Weights of a small transformer language model: 22.6M parameters, 1389M tokens.
MLP neurons of a small language model. Each row is named by its layer, matrix (up: input weights) and neuron, and shows model dimensions 165-228. Each number is 128 + 24 x the weight over its row's rms, rounded and kept within 0 to 255.
A block is one neuron, or neurons of one layer that tend to fire together. After each block is what it responds to, as a language model described it from the Wikipedia text at the highest values.

L2.up12 [135 151  91 120 142 135 101 125 118 118 118 150 101 158 150 148 118  98 133 150 133 122 108 131 103 150 109 113 145 117  99  91 126  95 118 105 113 147 126 135 118  98 170 105 166 160  87 162 111 106 111 138 106 104 150  95 154 145 111 126 126 116 130 136]
L2.up83 [ 71 113 134 110  99  97 112 132 107 117 117  91 156 110 130 116 157 140 165 111 154 144 124 118 101 117 140 120  96 121 134 100 154  90 133 122 149 142 156 139 148 109 145 127 124 177 157 145 149 126 126 160  87 137 142 145 116  99  99 137 128 161 115 123]
L2.up290 [ 98 167  82 130 104  98 120 127 148 107 105 101 135 131 146 164 136  77  93  75 177 103 154 155 132 131 184 143 132 109 121 127 125 151 154 158 106 125 120 122 126 111 101 166 101 148 130 131 139 106 115  81 170 136 138 149 127  78  90 162  88 140 121 113]
L2.up879 [124 128 149 105 114  85 164 162 115 169 135 162 107 134 148 158 110 176 111 125 138 156 163 102 154  92 113 144 136 116 112 112 131 159 138  95 104 101  97 114 175 112 122  96 143 152 142 160 161 150 118 135 107  97 134 111 128 137 125 138 159  85 152 100]
L2.up981 [115 137  92 143 132 131 136 140 138 141 129 106 147 143 108 111 112 124 185 139 138 153 160 159 129 127 128  98 120 139 100 138 138 135 138 127  99 160 154 138 103 150 176 147 125  99 116 155 129 128 136 123 123 129 135 131 130 152 100 119  83 158 144 123]
L2.up1354 [148 118 132 110 111 111  63 103 124  94 119 159 158 117 136 133 137 132 138 118 135 118 109 118 129 157 131 174 114 144 147 101  97 121 182 150 132 160 134 133 154 123 121 125 174 166 143  91 104 134  82 121  85 142 101  98  97 116 143 163 109 152 148 147]
L2.up1371 [103 157  91  82 113  87 109 161 155 159 119 167 130 117 113  97 123 137 144 155 174 159 119 110 113 111 160 144  99 137 151 135 130 156 126 108 113 103 150 114 120 143 153 127 142 141 114 120 130 143  98 121 187 168 138 155 116 129 152 139  94 127 131 110]
L2.up1726 [101 165 137 154 128 134 142 113 101 171 160 173 127 140 113 138 153 109  98 184 133 105 148  84 171 142 137 161  95 142 134 133  86 113 152 159  97 157 138 135 103 158 131 145 147 103 127 111 124 108 132 124 144 148 127 134 114  99  83 157 139 141 117 115]
Responds to: Final subword pieces that finish a word split into several tokens, mostly names, places and nationalities, such as Sy-rian, Hung-ary, Roy-al, Thail-and.

L5.up485 [112 166 128 142 130 183 141 114 138 134 123 127  95 150  97 160 128 157 107 178 126 123 112 139 137 112  88 128 115 112 188 119 124 112 127 101 134 140 140 113 116 125 144 135 131 159 146 169 123 160 158 151  91 171 180 132 145 154 131 153 110 147 138 109]
Responds to: Word pieces inside or ending non-English personal names, mostly the -z of Spanish surnames (González, López, Rodríguez), plus garbled non-Latin characters and stray mid-word splits like v-logger.

L2.up508 [126 143 141  93  93 132 136 127 120 133 129 147 120 106 105 129 155 112 112 126 191 131 116 145 110 107  92 132 132 137 155 144  77 130  92 142 133 197  98 126 130 146 107 115 155 152 131 125 146 184 140 126 134 126 116 120 139 166 127 122 132 138 146 159]
L2.up536 [139 119 145 140 128 111 155 171 141 127  88 116 136 131 142 142 113 147 179 130 159 143 110 117  93 121 140 126  95 124 111 124 112 139 116 120 115 101 115 119 142 119 122 117 148 154 118 134 157 142 104 118 163 150 159  90 153 108 141 149 114 102 107 115]
L2.up728 [115 144 152 127 113 160 154 126 114 143 130 105 129  86 117 119 114 113 136 114 125 115 100  86 147 163 126 166  87 124 129 136 151 129 110 148  81 106 168 164 145 138 114 155 127 135 155 103  92 146 117 127 155 110 154 113  75 170 122 133  80 135 128 106]
L2.up1006 [159 115 129 108 135  99 105 138 130 171 128 136  99 175  82 122 100 136 145 109 139 136 152 106 135 129 163 104 100 129 128 114 141 147 154 180 117 114 111 122 129 116 136 146 115 129 118 149 152 132 133 119 118 128 141 162 131 149 122 112 123 146 123  92]
L2.up1220 [126 154 139 117 110 162 103 124 106 128 167 139  97 143 145 107 119 141 180 163 126 169 134 138 126 128 124 129 111 174 130 139 110 102 176 116 122 112 159  96 149 117 114  72 161 111 151 105 134 153 161 107 126  97 120 165 126 142 109 134  86  80 112 116]
L2.up1433 [118 146 137 126 112  99 129 133 139 147 105 124  93  99  81 129 102 179  99 165 143 178  83 124 113 110 137 136 117  97 171 142 160 154 132 149 128 127 104 127 131 144 138 123 130 101 176 135 138 139 126 181 160 178 130 133  99 112  98  94  95 128  94 110]
L2.up1567 [142 140 145 164 113 125 126 152 114 118  93 104  99 133 112 117 137 129 140 134  78 129 119 115 163 150 110 169 149 124 189  73 144 161 101 119 106 166 112  90 110 133 113 128 145 132 101 129 137 133 190 117 159  85 107 120 122 103 129  78 111 133 115 130]
L2.up1743 [ 87 121 135 150 114 112 127 163 110 135  98 135 121 120 112 180 139 152 128  87 162 153 104 140 126  71 142 170  78 173 160 128 175 132 137 182 116 127 140 124  87 124 152  66 157 131 129 145  75 146 163 111 138 105 120 130 117 113 128 148  96 122 116 147]
Responds to: Final subword piece that completes a split personal first name or place name, e.g. Raf-ael, Christop-her, Brand-en-burg, Pat-rick.

L4.up66 [141 108 150 143 141 115 142 172  92 115 119 159 110 114 120 141 132  69 107 102 110 125 142 144 121 103 106 157 122  99 164 179  93 105 140 129  98 138 126 134 106 153 137 131 136  84 127 122 150 125 128 132 109 101 144 149 106 110 117 119 136 183 132 118]
L4.up405 [161 121  79 180 114 102 123 123 124 120 136 145 118 141 130 114  70 122 145 137 141  91 124 151 137 130 109 139 114 135 154 180 187 122 112 145 143 133 113 161 124 122  92 146 122  98 160 117  91 134 103 124 121 157 132 158 119 120 129 137 151 136 107 140]
L4.up582 [155 131 135 160 120 133 147 167 119 110 149 180 111 156 130 129  80  90 163 141  84 109 149 131 142 144 140 165 121  96 122 137 153 113 104 135 144  95 151 146 106 145 131 120 102 110 110 104 122 172 147 107 100 143 101 147 101  97 101 101 103 166 157 142]
L4.up718 [163 133 115 183 138 102 157  97 139 146 109 115 170  93 103 102  77  82 139 130 147 149 117 157  89  84 101 137 144 125 102 127 148 115 100 109 179 108 129 158 117 130 163 125 144  93 113 133 113 183  94  94 149 176  88 137 109  96 136 134 149 143 113 129]
L4.up801 [107 158 149 191 109 106 137 134  85  96 138 113 126 114 147 158 138 146 139 120 154  80 105 123 144 115 128 145 135 103 153 102  91 148 102 116 129 117  89 161 153 156  98 125 139 104 168 169  97 144  86 116 130 155 121 135 124 154 116 100 120 105 141 103]
L4.up1206 [127 128 164 127  98 116 159  92 114  91 123 161  80 166 137 136 127 125 140 151 136 141 133 101 118 100 127  89 125 117 140 134 117 128  86 136 149 106 122 132 139 131 153 125 125 113 124 118 117 150 111  82 108 102  65 147 129 103 153 126 130 126 163 114]
L4.up1515 [156 118 109 156  92 102 148 165 143 108  95 165  94  94 157 133  83  90 138 172 146 167 131 125 103 130 127 147 123 129 111 147 184 138  96 136 127 108 148 116 130 141  99 164 103  83 131 160 119 132 100 124 133 157 147 168 112 103 156 138 159 127 112 105]
L4.up1696 [177 147 107 168 120 115 158 108 171 122  78 127 113 150 118 133  82  93 143 166 143 151  98 133 108 117 121 120 168 108 127 172 129 102 112 127 162 118 149 130  79 118 106 143 128 109  86 143 124 147 106 128 126 186  92 151  57 124 171 133 126 174 142 116]
Responds to: Final word-piece completing Spanish, Portuguese, Italian or French proper names, such as Paço, Alfredo, Cuenca, González, García.

L5.up1549 [103  92 140 136 157 149 145 131 115 129 112 145 126 153 159 145  97 143  75 111 104 109 125  88 138 165  87 144 150 111 146 126 141 133 122 115 112  90  95 127 106 111 157  97  56 100 119 126 125 156 135 113 108 140 134 127  93 153 141 120 160 117 135 117]
Responds to: Fires on the standalone article "an" (an honorary, an oceanic), including "an" split off words like analysis and angels, and on mid-word fragments of foreign names (Thiruvan-an-thapuram, Dev-gan, Galkyn-y-ş).

L4.up136 [116  64 121 154 100 141 147 132 132  98 174 127  92 105 153 129 136 124 114 119 140 108 114 161 145 116 152  92 131 146 164 128  97 143 149 130 145 125 188 150 146 133 144 118 130 130  83 118  84 119  75 117 110 179 118 157 114  97 142 130 107 136 129 165]
L4.up287 [119  99 121 140 128 118 122 112 121 133 121 115 146 128 127 111 106  72 138 134 134 126 159 130 143 132 128 132 154 110 125 155 135  94 113 164 113 111 132  83 138  98 175 122 111 105 162 165 106 120 123 138 143 133 116 137 149  92 126 114 150  98 113 162]
L4.up703 [152 107 126 137 127 100 120 168 103 128 116  98 146 159 126 150 116  87 144 102 156 120 162 151 135 152  90 144 102 139 139 139 157 113 177 121 142 122 173 115 116 152 129 125 105 132 136 144 162 136 130 126 155 173 153 126 132  97 143 131 181 129 124 131]
L4.up1203 [161 127 106  99 115 100  92 128 126 117 149 141 139 131 118 118 193 132 124  74  99 125 181 123 126 108 102 153 139 129 136 111 137 158 182 163 113 135  93 122 185 123 109 169 113 133 138 111 116 112 111 132 118 100 134 109  93 153 107 131 133 107 119 116]
L4.up1217 [114 159 192 128 108 165 133 109 147 111 153 159  99 108 148 161 119 111 113  67 156 156 129 111  90 109 109 136 100  84 122 156 132 158 149 127 133  95 140 144 114 131 158 142 129 127 158 127 123 164 125  86 147 124 107 107 118 138 121 183 108 158 112 157]
L4.up1342 [117 129 176 174 146 123  94 133 140 122 145 123 137 114 116 146 150 156 162 129 143 136 138 137 133 130 127 127 169 118 147 137 158 121 120 128 127 155 114 130  95 106 129 128 147 143 129 156 156  98 110 115 124 120 112 128 143 131 137 122 189 118 154 119]
L4.up1550 [159 149 122  62 163 128  93 114 138 124 143  89 179 117 136  93 159 138  92 108 178 120 140 138 144 110 124 171 132 104 154 115 123 123 126 105 113 109 162 158 125 159 175  84 147 153  81 116 137 112  91 132 149 153 140 120 118 110 126 132 148 132 108 151]
L4.up1718 [148 151 142 137 135 115 107 114 133 119 123 147 140 120 101 116  90 153 105  67 165  99 121 141 105 128 132 126 142 130 130 158 121 127 131 116 152 130 135 118 143 142 153 131 101 165 146 127 124 122  86 165 138 109 109 116 106 155  83 117 165 150  87 115]
Responds to: Inner word-piece fragments inside romanized non-English names, mostly Indian, Arabic and Japanese, e.g. Sad-ash-iv, Kas-hip-ur, al-S-h-araa.